{
  "norm": "rmsnorm",
  "rope_fraction": 1.0,
  "attn_scale": 0.125,
  "tie_embeddings": false,
  "parallel_block": false,
  "init_std_down": 0.0,
  "warmup_steps": 200,
  "batch_tokens": 16384,
  "seq_len": 256
}
MLP neurons of a small language model. Each row is named by its layer, matrix (down: output weights) and neuron, and shows model dimensions 0-95. Each number is 128 + 32 x the weight over its row's rms, rounded and kept within 0 to 255. A neuron's up and down rows have the sign that makes its largest values positive.
A block is one neuron, or neurons of one layer that tend to fire together. After each block is what it responds to, as a language model described it from the Wikipedia text at the highest values.

L8.down10 [ 64 169  77 255 130 144  92  72 120 151 145 103 147 183 225  70 153 146 125 143 159 112 144 116 159 120 114 174 138 158 186 170  75 134 132 165 117 105 149 168 206 118 125 153 147 160  95  84 124  95 145  89 107 160 154  91 195 113  95 151 103  81 123 123  78  89 135 121 130 163 163  78 152 107  62 135 133 129  96 133 106 161 135 162  65 108 128 168 117 151  85 133 126 125  99 120]
L8.down157 [ 94 105 144 147 101 141   0 169 146 155 104 133 140 114 148 133 158 137 126 144  96 102 147 246  74 121 193 188 111 175 165 152 106 131 208 103 122 168 163 140 112 113 149 133 158 166 138 139 165  91 143 114 134  82 179 208 116  88 127  68 164 100 113 174 122 111  83 100 120 130 134 146 104 160  82  73 167 104 116 139 132 131 131 139 158  90 146 110 145 146 154 120 134 179 128 123]
Description: Split-word verb suffixes

L6.down142 [ 78 126  60  71  87 122 156 182 154 217  61 129  93 137 143 102 129  98 120  93 123 113 132 153 117 171 156 125 107 101 125 130 139 149 136 100 123  85 175  92 119  98 125 122 130 164  87  92 137 122 112 113 164  67 133 100  69 144 136  84 140 160 178 126 134 124 110 101 116 183 120 145 104  73 133 169 153 177 144 141 100 125 121 134 128 144 158 104 148  68 110 136 125 163 143 124]
L6.down178 [189 117 116 101 125 107  63 140  79 163 155 141 105 122 122 135 116 140 153 152 189 166 101 136  42 123 120 177 101 139 141  91  86  93 186 182 111 137  83 129 136 134 147  94 130 145 159  89  91 147 100 113 169 136 138 189  86 164  26  93  89 110 113 143 110  82 147 136  92 147 150 122 113 104 162 117  63 136 117 163 132  90 115 174 134  92 185 154 112 104  50 161  89  78 163 114]
L6.down197 [123 141 128 133 168 153 112 115 137 143 191 151 168  72 145  65 188 135 154 110 117 102  57 100 143 144 158 138 134 163 127 161 108 110  96 128 131 139  63 140 141 112 118 136 123  96  74 198 149 177 109  73  95 125 122 122 121 165 122 162  76 108 116 113 162 146 113 101 111 159  85  94 130 143 145 114 134 113 182 173 132 145  87 120 136 126 110 176 111 105 165 112 100 134 148  93]
L6.down255 [148 143 119 127 159 134  77 152 136 124  95 143  90 124 111  49  95 151 144 143 157  79 145 108 104 150  89 149 156 103 151 137 180 172 124  74 105 188 166  93 102 113 125 117 154 111 155  86 168 127  65 171  70 119  57 147 120 142 111  90 171  85  98 134 157 128 138 139  84  64 106 160 193 157 139 103 124 166 134 158 165  86 119 141 135 162 148 141 118 108 175 147 113 106 132 115]
L6.down284 [173  69 119 170 117 151 101 148  97 140  73 116 100 110 107 145 140 150 125 157 100 115  90 129 102 120 136 161 131  95 133 135 131 114 105 173 107  50 118 111  81 140 137 132 161 102 172  96  54  82  96 147 121 141 116 138 131 161 108 136 162  73 126  99 135 131 166 199 117  80 105 150 161 110 129 109 113 142 141 242 150 179 123 130 156  93 154 133  73 141 154 154 106 112 127  81]
L6.down322 [176 154 137 155 148 129  91 177 156 100 120 133  94 125 116 121 101  93 104  85 206 119 150  83 155 154 137  88 139 105 115 187 144 117 191 121 127 110 130 153 169 141  88 198 157  55 147 134 103 206 121 100 122 157 144 115 164 176 137 198 135 163  74  86 181  95 198 128 117 125 167 101 123 108 122 110 155 123 159 176 133 147 101 146  86 129 133 136  90  64 167 117 148 141 149 128]
L6.down465 [136  95 120 142 114 214 117 196 186 130  83 193  82 157  84 174 169 118 166 108  90 101 123 137 111 123 135 113 124 103 110 184 120 112  73 139 140 157 123 108  85 117 124 124 154 106 162 150 136 103 100  80  87 118  59 124  85 175 143 190 145 106  86  94  97 131 150 127 136  72 118  81 128 136  98 105 105 111 141 191 171 162  95 116 126 151 185  86 159 168  82 123 138 150  86 117]
L6.down480 [190 128 115 133 108 108  94 120 109 151  68 176  75  96  96  87 105 103 118 115 136 124  98  93 108 115 103 115 152 158 138 177 134  47 178 169 118 162 121 137 168  90 118 161 114 160 134  62 169 141 125 130 140 139 159 179 122 142 118 132 159 122  70 111 148 147 143 127 134 107 182 115 167 129  98 122  76 107 151 122 164 102 120 134 185 118 109  65  77 109 128 208 152 158 127  77]
Description: Final piece of split words

L7.down3 [ 63 164 151 200  69 145  86  51  88 117  79 171 124 130  84 151 154 180 122 162 143 146 108 125  95 124  76 113 106 102 170 151 138 154 134 173 210 131 122 176  67  87 144 123  66  94 152 126  70 139 133 116 127 115 150 104 157 150 165 103 130 100  98  79 139 141 106 178 143 154 100 137 179 152 143 119 202 172 127 109  82 125 158 125 168  86 160 115 116 157 123 125  93 177 153 126]
L7.down147 [ 56 184 137 188  64  47 134  76 101 109 110 104 116 178  78 114  96 124  92 146 101  75 110 115 103 151 122 124  62 128  88 135 169 118 135 141 161 107 110 126 104  90 171  92 107 122 106 185 122 132 143 135 106 131 118  73 144 121 103 129  81 158 125 106 160 146  96 112 185 146 130 123 121 149 141 118 143 132 144 138 101 139  87  94  89  88 189  79  78  74 116 162 131 139 166 152]
L7.down225 [113 108 155 141 140  81 110 100 182 119  74 135 158 118 172  66 139 126  76 141  94 108  98 128 110 104 120 102 152 173 128 101 106 141 125 139 156 131  57 106  83 130 119  77  81  90 127 137 211 171 159 100 147 165 141 140 126 100 103 134 150 198  85 130 121 141 173  95  98 175 139 152 180 177 166 128 148 112 121 121 140 179 105  92 174 146 110 161 119 176 183 135 124 199  97 145]
L7.down437 [ 78  94 164  83 120 127 156  96 124 157  97  93  60 153 106 152 115 159 102 134  94 119 130 118  60 167 134 109 126 139 139  48 142 125 136 133 167 121  71 119 111 129 130 172  80 201 126 114 172 102 139 159  79 111 157 111 123 123 163 162 151 146 106 132 137 138 180  99 135 113 112 123  35 127 114 158 142 122 136 122  84 113 135  99 118 146 154 121  86  89 147 137 159 147  99 137]
Description: Preposition completions before objects

L7.down65 [119 125 134  95 178 144  69 157 101  88 151 158 131 101 126 179 145 157 158 125 129  74 124 125 159  98 101 174  79  57 112  93 119 144 132  79 183 123  86 141 173 131 107 180 111 138 136 102 101 142 141 107  60 150 136 135 125 138  80 123 131 126 146 141 141 132 178 103 147 115 135 107 154 170 129 128 111  82 213 150 150 157 109 127 147 130 130 138 168  94  99 150 161 140 123 130]
L7.down155 [114 119 126 187 171 142  80 160 102 113 139 167 169 104 111 170  89  98 162 122 114 130 169 151 134  59 115 181 100 174 123  75 108  88 127 117 125 134 128 143 101 136 133 138 139 177 181 115 133 143 167 144 162  92 182 127 152 110 102 134  70 153 172 183 110  98 109 125 142 102 144 139 161 110 136  82 140 151 138 155  99 165 146 138 165 130 168 120 121 158  68 139 161 193 136 156]
L7.down302 [ 39 130 173 159 131 130 107 147 117  88 129  90 122 134  97 137 153 131 168 118 105 123 193 127 149 144 170 143 142  72 104 127  94  78 145  92 104  94  89 174  93 148  61  81  56 170 151 132 182 123 156 172  94 160 136 161 107  89 132 143 113  87 126 176 130 161 161 139 137 191 144 141 192 152 131  83 185 105  86 119 159 123  79 134 154 129 124  35  99 189 139 151 173 125 159  80]
L7.down406 [167 141 184 172  66 132 125 113 135 149 167  43 111 128  66 133 164 126 148 106 139 145 153 118  99  99 129 139 130  51 141  94 130 147 129 135  99 190 160  57  85 114  78 125  89  86 182 110 135 111 119 115  99 125 135 126 121 126  97 111  87 149 152 159 119 139 124 115  98  74 116 126 150 166  76 125 121 143 120 133 158 119 145 114 135 122 100 108 105 151 161 145 121 129 114  81]
Description: Split verb endings

L7.down66 [164 163 143 255  80 105 129 149 125 117  62 143  83 162 104 162  89 117 149 148 111 105  76 146  89 113 162 137 131 127 142 137 140 139  89  91 137 121 129 176 128  90 112 138 215 138 152 128 105 118 158  90  90 112 118 170 148 127 126 148 110 102  98 102 127 123  53 170  90 157 171 112 122 164 156  93 195 151  73 142  87 109  68  96 183 114 111 140 195  76 136  90  84 103 179 127]
L7.down104 [124 116 112 136 115 170  90 165 131 108  78  99 111  89 124 127 116 148 171 188 128 100 137 158  80  97 142 171 150 131 155 155 144 147 126 158  93 192 143 102 133 113 117 136 184 129  63 146 166 102 161 217 118 176 111 111  89  84 203 142 122 132 160 125 118  90  90  95 107 127 104 140 141 122 117  81 123 162 135 127 112 152 133 159 117 126  98 121 128 141 171 124 130 116 131 172]
L7.down366 [165 185 184 100 139 149  94  81 110 112  99 147  98  75  89 103 117 158 149  92 125 115 131  94 116 186 130 106 138  96 129 112 122 150 121 142 127 181 121 147 140 117  96 115  88 115 148 144 108 187 113 103 214 160 121 169  86 128 123 108 121 111 110 126  81 160 127 197  95 152 111 146 143 178 185  90 167 145 156 101 179 111 194 187 147 149 116 122 195 128 114 111 135  68 164 134]
L7.down378 [110  90 140 214 128  64  41 118 138  81 165 181 127 162 152 128 176 194 147 139 131  95  85 133 128 178 107 180 120 150  99 137 115 175 141 172  75  84 106 121 186 122 109 140 156 149  98 123 166 143 144  78 127 140 150 113  86  93 154 144  94 153 129 161 144 172 114 129 141 186 114 123 155 108 104 160 134 132 125 170 100 158 128 166  81  62 162 138 105 145 134 111  76 115 135 163]
Description: Word-final adjective suffixes

L8.down330 [112 123  97 192 135 138 137  93 114 122  67 100 107 186 146 167 167  17 128  71 170  81 156  13 123 121 144 114 106 153 147 127  83 194 150  99 116  72 109 100 115 117  93  85 148 150  51 132 166 113 139 131 146 129 116 114  99 145 133 149  65  70 188 122 118 121  77  88 161 166  79  93 111  92 154 124  89  62  45 125 128 200  88 130 113 118 108 177 156 191 121 150 106 130 114 124]
L8.down398 [ 94 163  87 185 103 144 106 165 160 123  90 125 138  69 109 149  92 132 112 153 145 113 102 106 119 124  96 168 128 158 143 114 144 127 188 117 136  52 133 123 113 113 126 143 102 133 143 180 103 131 128 122 175 118  72 129 141 101 178  70 167 130 129 120 121 124 128  92 147 155  57 123 158 136 138 173 169 131 121  90 124  99  80 127 128  91 151  76  68 105  78 108 141 184 112 127]
Description: Word-completing suffix pieces

L6.down26 [ 92 121 173 185  89  84  60  71 148 123 140 134 132 140 126 117 104  63 146 115 125 178  91  81  67 152 134 135 122 132 125 172  55  51 158 172  97 108 170 118 142 104  83 153 103 174 139 159  84 174 115 106 169  68 134  94 150 137 111 122 103 148 201 134 139  74 139 182 172 136 172 145 144 131 101  99 107 144 140 149 133 148 174 135 168  97 129 140 125 179 100 146 123 120 146 126]
L6.down136 [115 122 123 110  77 129 129 140 149 149 161 146 109  96 109 139 137 193 147  87 131  58 104 145  81 131 154 110 150 146 172  98  87  97 119 168 154 136 121 183 162 164 109 127 143 111 133 106 117 151 190 149 183 104 109 110  89  94 154 139  53 129 134 112  97 169 167 168 114 101  88  55 144 138 162 106 102 110  87 179 152 120 125 115 122  92 137  76 117 104  93 130 160 126 146  65]
L6.down206 [ 96 112 117 184  85 107 144 146 137 145 145 134 106 124 100 165  38  82 128 122 116 140 136 118 139 185 155 168  96  99 188  62 153 125 127 134 102 151 142 128 104 170 109  99  79  99 153  80 106 189 117 150 134 109 180 154 155 133 123 104 112 125 112 117  85 136  94 132  94 117 157  69 177 160 114 109  94  47 115  71 127 112  86 181 139 134 158  95 154 175 113 116 190 102 119  97]
L6.down267 [192 155 107  69 143 151 107 164 113 131 132  95 108 107 115 192 156  74 133 158 127 142  98 138 150 131 128 156 134 120 102  98 154  87 123 167  77 166 131 151 116 131 123 111 112  85 106  98 139 169 105 137  72 114  93 103  97 107 205  70 119 162  83 117 129 101 135  84 112 117 103 137 139 132 102 108 112 100 140 134 121 196 157 145 174 108 128 152 135 181  53 144  75 168 141  92]
L6.down375 [ 94 136 127  95  76 133 123 142 148 138  83 119  74 131 154  97 165 140 136 113 176 140 126 154 120 129 111 133 123 142 177 153  45 112 136 104 168 157  62 185 114 144  54 142 135 150 113 117 131 136  75 140 101 136 148 119  53 148 130 122 109  84  82 136 122  93  80  88  65 165 173 166 156 140  99  91 144 146 208 101 128 168 152 104 115 132 130 132 141 126 137 114 147 140 140  85]
L6.down407 [121  91  83 111 143 163 111 133 106 127 170 144  82 143 144 102 160 153 107  91 118 137  95 142 125  95 134 103  88 128 126 117 135  59 156 178 122 141 146 162 153 125 139  94 144 103 145  97  88 175  97 154 117 154 150 115  72 111 105  97 139 147 145 134 179 138 102 163 140 163 122  99 122 113 107 101 131 132 132  57 145 119  95 178 141 151 122 146 138 121  61 148  76 161 162  77]
L6.down427 [140 175 169 136 158 129 124 108 118 128 107 107 143 145 129 173 100 110 117 148 146 226  78 197 105 111 137 189 107 116 117 179 124  99 105 125 135 130 158 101  73 170  85 137 172 157 115 119 131 131 104  77 117 137  96  93 125  93 136  73 170 123 156 155 152 162 111 142 187 143 119 134 147 137 157 116 158 136 184 100 165  72  55 143 142  93 169  86 178  85  94 129  90 120  65  79]
L6.down492 [130 201 142 179 132 145  92 152 122 127 149 178  77 152 127 104 186 147 125 169 158 122 135 157 157 139 156 157 100  85 137 126  65 110 144 101 141  97 161 157 132 131 112 101 111 109 117 111 133 124  93 121 111 152 130 113 137  89 107 113  99 198 146  85 142  83 116 109  66 181 174 111 140 131 124  88 117  72  77 101 120 186 139 106  99 164 167  27 156 178 107 121 122 122 148 130]
Description: Word-final suffix pieces

L8.down268 [129  97 171 195 212 214 134 133 123 124 170 117 121  96 123  55 107 161 208 147  98 130  69 149 105 116  90 119  96 121 118 107 167 126 132 116 143 102  96 148 102 125 115 173 145 144 122 137 140 186  57 201 142 134 156 108  78  92 125 148 111 103 142 108 168 113 124 136 123 110 137  65 119 146 162 101 171  96 140 178 143  54 152 113 107  79 141 129 149 112 191 154 146 149 167 152]
L8.down301 [160  43 135  86 119 190 118 124 117 171 176  97 157 111 158 165 161  96  90 152 163  84 163 139 124 148 145  82 192 119 142 180 149 166 139 123  96 112  84 118 130 104  70 138  71 118 148 133 146 165 105 104  85 135 105 147 130 138 118  84 146 108 137 103  94 165  72 151 147  67 114 126 108 122 150 141 128 131 134 130 157 107 177 140 112 124 101 140 157  69 193 122 128 105 137  99]
Description: Mid-word vowel fragments

L8.down373 [ 82 155 208 255 129 104  46 190  97 106  88 110 128 113  82 138 113 134  80 126 135 132 150 138 158 166  94 106 139  99 129 103 105 132 121 123 160 137 119 158  96 135 112  97 140  78 131  50 116 105 102 194  91 109 145 141 123 116 139 105 107 138  73 110 112 139 145 128 165 132 123 131  99 118 165 118 119 165 126 118  83 119 122 169 122 113  96 141 134 126 116 135 152 111 169  81]
L8.down480 [ 74 142 173 173  80 119 100 107 113 163 119 180  81 123 105 108  78 111 176 138  91 126 168 130  97 110  84 179 128 146 118  85 178 113 183  85 148 150 116  84 139 107 144  95  48 128 184 124 155 157  96 163  95  54 130 135 101 137 123 109  59  82  86 182  95 184 107  94 149 107  64 122 131 163 120  55 141 169 154 162 151 136 104  52 144 112 156 131 145 126 151 139 138 152 123  72]
Description: Verb-ending subword pieces

L6.down22 [ 79 165 117  64 138  54 159 103 144  90 160 170 135 108 111 120 133 173 132 177 215  85 125 100 151 134  92 138 104 140  71 156 156 125 191 129  97 103 137 143 187 178 140 121 178  76 135 170 156  54 161 143 108  99 135 192 169 121 120 134 107 150 196 144 120 166 136 113 143 130 141  90 155 131 115 158  86 178 128  99 107 127  86 169 140 136 161 196 127 139 107 164 128 118 127  96]
L6.down114 [166  40 175 235  72 140 142 141 123 124 125 130  92 144 126 140 135 131 159 156 127 171 177 130 164 124 186 154 133 130 146 131 132 154 122  50 102 175  69 150 117 146 145 127 100 104 120 138 123 113 163  85 138 105 142 144 186 220 195 133 181 147 173 129 187 134 107 130 120 135 130 200 154 106 140 148 134 120  99 144 134 181 149 190 115  86 108 145  92 104 135 185 115 117 140 102]
L6.down125 [107 120 126 135 131 151  62  88 138  93 157  72 141  68 111  89 149  93  85 112 100 115 107 140 150 138 130 129  98 122 142 126 164 109  94 139 105 161 180  96  74 105 119 194 117 118  96  88 112 105 146 201 129  78 111 128 182  75 140 132  91 153 128 118  77 121 103 186 127 133 111 165 167  62 148 130 110 135 136 125 106 157 208 149 157 125 117 168 121 157  99 162 132 129 103 177]
L6.down126 [ 61 146 153 151 126 157 102 163 104 112 147 166 100 139  94 167 107 167 161 139  89 119 173 148 107 112 111 127 159 168  62 197 127 150 103 122 186 152  72  97 113 186 159 111 173  71 160 155  78 118  43 119  94  99 148 159  90 138 156 114 103 180 109 182 111 172 107 159  18 156 138 118 133 160  80  93  97 100 156 157 152  93 153 132 100 187 150 160  98 109 131 137 196 126  78  93]
L6.down176 [138 124  71 158 198 113 115  97 119 128  76 147 136 101 130 156 113 141  66 120 171  89 115 113 128  99  80 135 132 132  49 106 154 163 126 122  88 103 133 111 163 178 179 142 147 151 158 116 175 132 138 131 147 133 102 170  99  91 120 121 170  93 162  85 151 139 135 143 148 164 210 155 137  91  87  88  61 147 156 142 147 150 141 150 185 116 158 132  98 118  69 142 172 151 140 129]
L6.down347 [192 151 169 105  93 121 126 167 130 109 117 172 161 129 131 126  36 108 127 199 151 152 125 178  88  89 179 108 112 137 101  44 123 143 136 115 153 163 129  78  97 136  82 117 125 171 255 109 146 145 124 132 123  70 157 144 108 125 138 146 137 135 109 114 103  78 128 135  92 136  95 120 166 135 107 122 124  98 176 107 119 111 132 113 135 168 118 126 131 189 103 152 109 116 149 104]
L6.down405 [153 147 125 176 106  77 148 132 149 173 137 129  97 202 105 140 159 165 123 100  57  85 195 119 134 137 155 102 164 119 136 119 154 155 137 166  95  85 164 106 121 116 106 149 136 138 127 117 126 149  69 139 168  72 163  78 111 123 121 144 130  72 148 163 150  86 135 166 113 149 144 160 114 122  94 135 159  62  73 188 124  67 159 119 115 159  73 162  93 151  60 118 124 116 122 131]
L6.down478 [143  84  87  99 138 146 141 152 135 120  86 147 108 124  89 133 157 154 171 112 176  87 136  69 145  72 130 180 160  89  97  99 132 148 131  69 145 113 160 121 170 154 166 110 177 189 152 189 147  69 132 123  86 108 139 142 139 114  79 160  53 107 131 140 108 138 102  78 110  92 120 104 123 134 129  90 150 156 132 117 168  95  83 100 131 115 140 101  88 123 108 158 146 153 107  89]
Description: Main verb after subject

L6.down45 [ 98  84 139 186  98 125  72 184  97 142 101 113  76 173  97 158  99 155 170 133 116 133 111  94 112 138 129 167 152 137 179 127 159 125  89 139 191 104 210 119  90 102 125 116 115  99 164 108 183 160 110 102 123 157 115 125 154 202 160  93 119  84 100 112 174 140 115 144 132 117 150 151 106 125 151 159  95 133 109 126 143 178 160 116 134 101 105 122 103 162 134  89 112 118 120 176]
L6.down148 [115 127 182 188 147 135 126 177 102  82 107 137 124 113 117 162 121 168 160 131 111 128 165  46 134 149 158 122 161  96 129 103 149 121 162 110 172 142  88 147 111 144  53 143 107 100 159  97 116 146 144 123 117 173 149 159 110 151 116 102 154 201 127 157  61 100 110 143 176 117 103 189 172 192 146 121  66  90 163 118 155 117 182 133 135 115 158 134 167  98 165  90 151 103 155 112]
L6.down159 [ 99 133 158 135 103  78  79 123  75 110 142 168 164 128 194 154  85 162  72 101 114 131 137 143 156 145 146 144 194  67 144 175  43 122  84 173  94  61  78 116 133 124 129 199 145 169 178 126 137 118 113 110 121 137 135 162 143 146 151 101 148  90 132  89 122 130 137 130  87 116 110 107  89 153  89 123 107 133 140 168  84 100 133 155 107 102 156 177 132 127 172 106 181 101 146 157]
L6.down188 [109 181 168 169 102  71 100 179 159 118 107 102 114 127 101  97 115 175 128 170 172 182 130 104  80 128  60 140 127  87 195  79 154 141 139 128  86 131 114  79 146 177 187 121 156 105 115  92  78 101 137 130 124 168 146 106  88 128 127 154 115 135  92 137 144 124  39 118 117 174  91 122 139 175 114  83 116 173 153 104 154 135 153 106 106 159 152 161 145 128 153 135 151 181  93 218]
L6.down191 [123 158 159 167 183 123  82 156 106  87 138 146  44 125 118 119 123 152  95  63 115 121 119 141 143 125 117 115 123 119 121 122 136 142  94 154  97 155 122 115 149 153  84 103 128 114  53 152 155 148 135 158 138 127 166 157 135 157  78 136 132 126 177  48  75  99  99 143 146 120 135 144 129  68  92  74 115  87 161 138 182 155 155  30 152 177 139  94 103 179 136 166  99  84 125 164]
L6.down413 [118 170  94 148 161 147 141 168 125 125  82 108 112 143 121 107 117 113 168 130  93 154 126 120 162  55 108 198 147 159 103 108  99 163 141 176 118  84 116 119 127 103 157 149  98 142 159 101  78  77 114 146  65 156  90 111 149 130 224 135  99 134 172 133 126 115  54 121 177 136  81 171 208 103 175 122 170 143 102 124 170 111  85 110 120 147 171 144 118 121 100 155 180  97 138 175]
L6.down419 [127  90 132 130 106 116 156 137 166 134 122 154 106 108 134 132 171 170 118 147 173  98 118 125 150 160  89 145 171 104 118  97 151  94 149  91 122 109 127 163 150  96 169 105 125 146 144 208 136 114 132  92 127 200 138 150 175 174  61 208 139 182 144 130 144 112 125 129  74 144 140 112 133 143 203 161 128 179 157 150  84  77  84 140 140 190 127 123 150 113 123 124 116 129 152 117]
L6.down437 [135 104 146 222 116 142 136  91 176  99 118 115  71  98 133 118 128 169  90 134 196 116 153  69 147 126 118 109 177 173 192 133 131 169 114 229 189 191  79 123 152 107 151 136  72 132 115 190 149 114 108 163 165 105 142  92 173 108 131 123 176  70 127 118 111 151 104 111  92 173 123 191 101 133 142 158 135 153 117 119 136 140 141 135 123 135 109 119 149 135 155 116  84 130 146 156]
Description: Vowel after split f